{"activation": "tanh_gelu", "positions": "learned+rope", "qk_norm": false, "bias": "all", "tie_embeddings": true, "parallel_block": false, "init_std_up": 0.0163, "grad_clip": 1.0, "decay_fraction": 0.568, "final_lr_fraction": 0.0, "train_tokens": 527900000, "dataset": "wikipedia_en"}
MLP neurons of a small language model. Each row is named by its layer, matrix (down: output weights) and neuron, and shows model dimensions 170-340. Each number is 128 + 24 x the weight over its row's rms, rounded and kept within 0 to 255. Numbers have three digits each.
A block is one neuron, or neurons of one layer that tend to fire together. Before each block is what it responds to, as a language model described it from the Wikipedia text at the highest values.

Birth-date/place openers
L3.down16:120157161104131145150118140108101140112189111140109110120112172148150090120119116123171156133148108135117125148121107106124111124118145141155131091123102143146138121120152091119145104103066122151122131159118113130119132145150091131141157158112142116081104136131081156183104202158126105102138133126105110111137134142130155144113118093201158143103146113124084152117152112098107132096134142131132106142093116093139166157106129080103104090164163153120104131079152124081142117114138154176125126117155137126146150146119
L3.down160:163157120134106138114104108144145124161135080124131152068161153126133134179109090089125114124074156151097126114156112176110119135184116123130137135117109124122111126149147142143132107130146122143142122088119118105140098140126109135112158158127101101133129100141141170143121113109126137116153162111122104098124120129151152141173131137149146125156117084137123139115101110165111152121138136147117151143121121157116092125120159110104150103106072086145105148181142104104146139084125139110120122108136177119103125116151
L3.down472:084141148149147147162119145128149116079174137121092159120083201179135151153091079121148099074172155161138121173131123148110175116130132087151158153122018167113118160068115102132135091108149160168103108104101105156116133134130057117086156146096094135148155152123107142126132115123173133118110114130155136121126090130150097122101155141118175104144144090088097118169106118171132160106145150102169137121144129144134095130091139107125139160093142141139113115129124138143088097166133149163124116110104127140170162132116
L3.down1181:155138156168150140162163133105094107109109107151125102114143121103079156156090127126151082147130146105095124110188156143086126109130148145097121155094116115148153131168175115113085130128163133107156109111112081129110134131178127125111128111120126081112111086164153112134088082150188168126167086135115096134151110167114124144132132105118129171137136131126136118110115145110148108121135115143131154114130128137120146138092146106099130134115083113098102128161141157117138143107121137152122160127129108130126123157117
L3.down1480:150150157110155112160150113170119172104115073138122138098098121119081127118163137107146087096114116132107119146162122130158165121143104105119169167121126153135120110097136123111090131123141136138160095119123137113144119105119114131117125113100074125148094169156127112095136140150192112125125120129105180135101072149183106117128128147120131083116135165112153146081068107123159163122142139076126147113102095118163128149146139111133137157128128136113116102118156133177118158139127135164114156142145122113148113136099
L3.down1552:066144123135130131110125114132147102115124112147145166168080170167131168132096121082089167139097115153115094112131147126104122121170142096156134135142111146137130103134160109136148137154157159112135119154150164148131116151137094086156125102121137168113139133130136124142119081164142117098148070109083107144118140119114103123146140115150150132134122100171100140124130122128143154128140151158102116128105078122139114143118123099161142148141084146124146120110148129128132114169135140136167119123135130119080087120164
L3.down1676:120106142110090165129135145081070115155119136152121114152118174151107137141096090115147126114132153128132129152109159166115129118121158140160119106108077104144110121137146129152174152197126130090146113101112172187149142084102149088096102137123107133110159113118120129170116136184160156121125123104091131117090078160147133134134131112098113133080118151158127195150145124132154144134132111110110087141164137143106124147124117099121143147136110137136128141142163121109144121112134173128140175108129134123123123133129
L3.down1830:086113131140151132119138112104149139121148144127075119147168143150156139115143119169107097141179096119141146104134115099062165131174131111181109137159099138114110086107087107113134123163152103104124163108084130123106151134125128114126152140123161131113129092126114132197107136146154096112151146138127124130133140114134161151123144076079134133078145110123123118103096143129140109114095189118112165135127174128145136135123123089109181136165143140124191143134164153112125088132117150121118086132120108139117100110142

Mid-number digits before the last
L3.down183:142124118133173123171144101115093085121132167114167140121086146170095139088168163110176163140111108135125135123137111117144086129168078115113140155123113122133078116123119117068141109090157160143094137148160131167153117135139136104141139159131167131146119196113091136120144122108134115125171181153185139161111122121101117098101169117123131159124130105118107114154154129105123137140120114110102162174117170122103144161103111118113142105120126149148149121099131112158165141123114131130104176129110087102112111101113
L3.down610:142099131173126104145131131129141118143154119114178104146114117099132170157125142133127104195088145117127151134109103112127129121127149145108144120090065118134107127117073153128142123123134164121165124143130080149135135104124139137120156153167131138110107145122133114168149110115144097094129113078111092147138158141158154098116122137081145116150148133154145111103118103133155101104119134152179102106134138121102146131131167121177160119145133106124127100133109122136098099072178102092136164149121125172117121137104
L3.down760:090109122090087122135104147146076136160166141114144089139071139089105178141067091160119118142097146170105085134118101110135120083133133125119110157149138146148175119115097090122156140099168166122169149161135115121113099122094120110135134147137115102104179165166129133147144109110124110101138174143135105104129070146140133099141161143101148144140147106156095141128139088120130161119174163133117085129141137134093140137115098129163108143116122142128150130170158112146110127095143138133081147144150102165114117178113
L3.down953:130120165123116161141154137105134121107107125134098137098133104141150097105150150084144155141118096135108116140130084117131133106157127141113091154118116107087119131107101132132133103119117115152167110160121138146090153104123107097133159121099124140129128151143137143117190134107134133136158127150144102194116091118098152122091129097123102119136128069117120174152144105099117203120119112116106105198131146120153153111146123145128176127135101100157132124132133129123138129150123151113102107121112124106115133131137
L3.down1092:088116114148170139109119149084127156152197124122126107119147121139138087092134172136105145138196147154123143125126094107128111112083143161144146100103079119116131124144080147130106118068158089098122134114163141140129145150152120134130128153106130092117158134090104166095160110088110125106104110116085137115121106120134146165096140105157087081114130095155116162131109129106116122149114154184179132134122127128143126116143160110134124155120132159098119140175131133120090099095103122083151133153119064136087123147124
L3.down1152:097083115165116145124106160129136114158142119125112151090094121084137136142119154091138107107123202110139111137155167169156111153138152127171128149159095123150132093179160186140093087076164152105137190148128127147123112146150087088135132123116144117150145122160151105151170126112141139128131104119165130132113158124143091127119114107135116135106121109122147098151133087129149114168135150160157155109109157096160118127131095128126132128121106159106153144115129113135130154104143098100107121138102154158126121153135
L3.down1646:101068095133159132133126154153141125101119163141146089103167110203107137087155107089115101114144099115133168122179085130123139138124127096134101144109127145072094139097110067100092135118093119117149135167171090135147105134172133098111119133160162144121129164102111160144106146075109135108111158113147122124105070140115144138122121084131145145139184097175153155154158122135137153116129074107159131095107152107185143140124140125126106134135116135130123123160126104140110103096099115146164119139149112119113159132192
L3.down1822:128151133155110119152100161143129114133101137114134141085121157109116096121135125092120094109092128099102120126149133141158131134135124089150133179131084073104132157135092105132127112144121119141160121124069141142161128135088147137189111188150136193112111094143124119112140124156111125116099121137138133153127112116080102144117134113132128117113107105127124146117157170171151172110134093154111165154139147113140130116088120189130118141149074152112164078080121131127152158127149108125130149143139140117136126162133

Auxiliaries before participles
L4.down260:111122111162161116157123129095164114119157102097116116089140149126137141127103111125096114141102159131130095128082177163156118143142126114124163102167098102132153099132153125121160068119090127157103172108159155134104113123158101151154131163104124112123115103186128127132154140128096130109119113122108159150103116076191108094156176147160127115129170122122105102130118128136129144082113124160128085152094130109131121137146089083139133100111160123099115129118086142156158125152124129091118145164147117101133155125129
L4.down903:119115118088171118109150114158093153140103124111086087144185119119147147081121104124124138156136134075167133108090146154162171146095156132120128085153122112107139152091119147090124138197097108160125148176108144159157167135152104152110142145137068146094153156132102120087138118096138094108140131177103117137156119102087131084131142133117109137140151136072148126156116163143121119125148110099126089140149153127152113078101180134154102128153104134128135109122127172155096138112093097133118137116106133158146134150124
L4.down1473:125128110126176151179162110151129142155111155109143157128106155080089147089151120122110126131137114115095151138154137157087121150137150119163155123117132165123118150116109135108135138114103112116153144125118123161128114080106126101125122122139119136167123134157173093134113102139149163136135138124110128135149101133143143158111099133142069144109127138134138082121134123136173137079147179125118165132153147111121116129136147145148151146115082153148106123182158114175103138107125114147116140201130142104115070119126
L4.down2016:117156138113119120148136119130092115112127132110107120114101142100116140138122156144175104141116106131096141127096173170138083178068108116099117128172151123109129087122150099103118130149100137114084128078128144159112129119141114113086108133125134137113121145147112134119163128089080121121098109111145120083128144101130118161091148146146111178132125126127150125093111148122153202116134099123076126148172100144150131106126124120137090145140130126119162129134190158157147151164115125141108136092175134079146136147102

Existential "there" and clause openers
L4.down212:141131124138114189117117126130132160141075153125136104116100142120121135103144094095155149140138092133148144099167095113102090090101114153146124120144144194114145162119127137135158110142165156146124154152168072114133118156155132129138092142149122144155125105081179166136136156124117132146144176178091145123115149118165117102113139131077099123129103099141108140155095121158151145138116206159118122101093168096115136153125119125105171156115123092178135144107114134105113166120111164124148132146123120109126133136134
L4.down1094:110127168137137133148112119149167134100100126108113174131105084154132123133152094080092141185109131084113128107082110114146149176103114130095141168140134111094145068076103110140125111118130175130106112135126120143113098118108132149159162124097100178146151158116098138125115094134112145106087118114114120143103067127153090127143141120095138111136160125132126091110133079191143132128130145186097130120126134110165098158134135118129159147087126117144191154154101119129132121138149108143097133113164161133128116117143
L4.down1405:137133139095160109117127124068164125133159090105164142181129169139177158124116094092129111116163139153117110166134133148115124095141145146130130152166119071118103112160127129111171141095137117145107136074125123151095146166125099116110116096143146135157112152151100158111083097209113135089153158134126171113104120150142169128126114105152142123127093151145120099137146127210104124161108160098140117134143097140127107121100141165170124121130171158122194097126133136130134146107140118146147116132172158159123160116112
L4.down1843:093116107142153153103147137127080141133124142116102162099165105138145118079115152144135101140142159126152119148087125171130120127116126086132087120151089145112155144097146125137113118164109089078153139142125125100122172138094132105128092104141111152142117148122122136140134134130161162122130111121161135141154116120124109119138139120124088125122115120119141118136153154075111114107083153092104095098090093133137150152114161088135125135120139112113183171125142112137149123099153141105121109140148127120140143135148

Inner digits of numbers
L4.down170:147128145129110105188125138150127125082109119079087113155116115141095111158117142125112133153124113172131123150106116137152077078139119098103126074118126122118159126159102127128157137142100146173155132134097119123145120108097127130109117120108133111071083104112080095131166126100169156155111119099139108123129098142128152123135106144101152144175146116066125162104158113101130114117150107154114141187083116125133165159120115143132099138095107115178136116087126132102103094126141084141099142127164153142140157140134
L4.down933:162105142129128145140118115113153170150119130104137095156169123121144125114092156109140118148105130137117130151078161099139124156118100109136112096149097109112136159132136136172138134078160119177154142098112067113123107119146134114110146155158130101141151138117132118114115159063125119138114120118089138130136065119152155123114156099150115097159173109129102110164144121153115112127122153163157117106132113125095134108165180077123126139120138129111088141144121119132069093097141090115139097113093129128095156152116
L4.down1053:106120120121125093147096167136124128151146127129088130154121151125111162147139165112119176125085161093133136097139150099112105140120177098101098141109079157166143087111083151174113150123159118151120182113140118146144145103135079176102150116153134114101152103092121107122107122109131098115121109119117111064128152134116128101108122157117121126076166133129150131126140113128108117145113116186157153146099121175108103131136140134152123106136125110112073117127139151119110149092083110110163123150177101150131141125123
L4.down1324:149140141158126114139142130146159154138141162118149111135137093152113103168121127140135120116139135116134139094121119126142127125106127123129107152087074117105104155117149092123102151122086194125115120153116166146121131123111146118167110137146123152116124118078101125074151131103156151092148080176138119142135133152122094141111105096144139124134140104102149159106164159085153156124153118173174117138095138160109141122115118140121099104144114131148078122168122115114095153161120089145137176143159114096168104124145

Sequence number digits
L5.down194:176107115106170103094180092127171108149141125105140118140112142124124175154169129089145089153115174128157128104128114170144127101111143134137117144116068072166103102137111144142130118121149163133143125095120132127155118128095123170131100108085180147115126138125132123148150134149109108104129100156124135092099125122173145161173132146120133112100119103098110084096134120169100143171113144184134107167141136130144123154147156112150114155089137155122134114167112092110118139092153109144142118143125125149122140114132
L5.down1944:112091132119113143096129101105106089174107133127079148165133153172130092129060138123124153152110131157105163120165112130132092133106109093124123110123045123089111145129121069116149119129149151117107093118141141133123137109117116106144134118138121106135115132091137113141130121124115135139108123156139151136137129123173148119152108146163131124127168092126153156148122136112093103099150102139131117190127113099112171140090121159151120137117092104153165094091185130171118139144115126127081115144126155106154137174110

Mid-word digits and name pieces
L5.down434:139144110154137129101134139128136080120125175155106124175167161134084182147158141130105168135106140102105070101074126174136083174165113137165111145091084138171129107116140176137178175163123106140129154095154104139138145115135137138114088097134125145146116149143118150148090144102096108131133152093135155089127165173122134127121094121136136120141095116097128134141147140121116154127120130145116095151138121117110131087157105144123147103126129141133147128165180104111129115137104117164107128125137070167180097093090
L5.down983:132127181176118069173103176110118115163145086160157146139081123110119121111115149113194186113107107128140107147113157116147074144111116162148126106132088148126129109099111130139163048159158123085127085124081115130130115156130122140075116112173135097143132157148124134152144128130114139106149168167134146124145131170164116111141131124138125154154126130153155102149147152148120141138149141145118117149133153135127152076137112143199105107117134139134153143084105142106140133137110122140115124116154116132127128130072

Pre-verb modals and to
L5.down175:132106131161159132130083128170133144156109118147100124140121116127148151146143138134079074134123120095145121139148142128110119113115185094150102135126115167148162100109110147116126110144102100147147139114128093097116126132087161132150117125110107128146115118155141155105133111089085129126116154152122110123188150117142112155114132145110096137117111121127124127118156113138164097157146148123151131163097186189126084110108098162145102110121121104102125143133121117170113118149147074098160117069134108119153141126136
L5.down1371:133133105125134142128132156130150123103104095094117121116125168145102173158109094113104149141100139152154081142102191169115083159132109134162106090149123102123125125114102106132123143124159137120144138108132124115101144145152113127120081125120081171164067116137149123139119086133089140143136095105111108166103157143172101128107139146146092134125126111138144110117132102112131087124127155112118153100164141127138132124115124101135138134129183157165144136128127177190104110128139138130128102132117129080127148128110

Pre-verbal adverbs
L3.down6:151128105136162139159170163128151115144104106140110107166107153073131094133153096119117137111140143127130126122087109107103138193102080148149099138141092175134096117115142118107140122148134162125108122140105103169132150109129096140123119130150113142120144166179085156132130120112130095087128135087143142132125165143130145148147137103117112145092160119125113121167092131118138119087115131138151144122125136141116142133156103133092138127165133092121123130152131148116133091072126160119165125127111127114135098061146
L3.down118:135111129141106134133142117099109138133114131112103105114092153161129088125111128121114113131135127129163139196106089146128134170108117106138143166170162113123122132094168144128127151152142146144086160138106124129118154138094099138155106151174135147081147122118116097128112113139108131090135122122140118113118113150116123132129141086138125131121154117124082116120119136130113086114116108155119131091146084160139130138139129095082141108128137109145133116150118168118141135149154135118066125168064116137099131079115
L3.down153:150119094110122109157151104135109123131135119118145143084142156103122146143110139134128146133118147117124120147080160165148135192134148118158130160116138091160129142155113143117123117147132146142081163131149133190102132059111120119108104138099159087151093144167110133095130074130147135135090169145128120153117146127118106098110118129136122146111157142161134093115122112107170125113097087111109141108141092132151108091137132120153133125100150145107113131108165136133170144126148118088076175136105137154137133126094
L3.down155:112148130127113117145116136153103088140177090146106155131151129129101147127089134113114105126144136124096107134128102137131131110138148113153111164078112102145165124132095103170063123127153114131179105135132144157113108091121114106120139082122095131170126160123161143125109126127124137097116131133150108080108156089146113136154193135126083118142136113164161123094193128136108120152114150174116125160127112160062141110126128107158126135109100116181130113137173117114087116100129117144097111117148102124153124114138
L3.down826:102128112134123159157112136108069125094187129099128094129088118131109133145122140128114132155104176084140110112110142151154128147129069102149093094146113140160129173136111132122100151155132105113111148113125095101132101119164140126162131127131144141130135121167154113129138135123106130126088143109170109138109180142114144114124151121153142106100141150149162137129093124118107137135096152164103143091125132132124158145164125073165099122080130163161203126170158138123142139132112135142144134132140124140103101127148
L3.down1579:109164132111143103120142120132151113126184163201098152126144141136120144071131110118108132103068146131131118109118182116140179090130135107108125107122145134136151136103145113099165137102068139162127134096120132113110125149130097128106192136114134077136170122103138121112151136105102141129073178144093148148148091119143134137209115119115170118146146129100115148124139145121114154122113093107111126110144113102103109140100108132132117118110142177111112121111084107154119141107141141136169112111109140086131079100120
L3.down1722:104110158148092148141137122110140092171142103111134104100123110154109158126063173090164123130157154111106103145142175118162132137116151079123103120122097138115150077142130126116152079105131129126081129098127131136134155114137118113143117111152150130105155132169157125128141137118136151100121164165117112136171107180155118111103146135138150094129137132126101158123169118106101124099104114196125129158117138101103148130121121084121179115149113095129108126146153162149181093092136141120092124098143166183127190121087
L3.down1955:098134105119094114118102132114157101144104074097145105118149141101125155145113117133141111155084141166091157160151149143097098186129116132115100136132157148150201096108111124090106139099150143186154150147152096156122112088129087144112142076146092111096103117172127166111154108142114129105131138114124146092087116147160119138143136130163116129110127130114108114110130111121094156163124125147141147139110110120142135076121116134110155137112145124112095144146137122139140077110118136120056112144124150121124071139136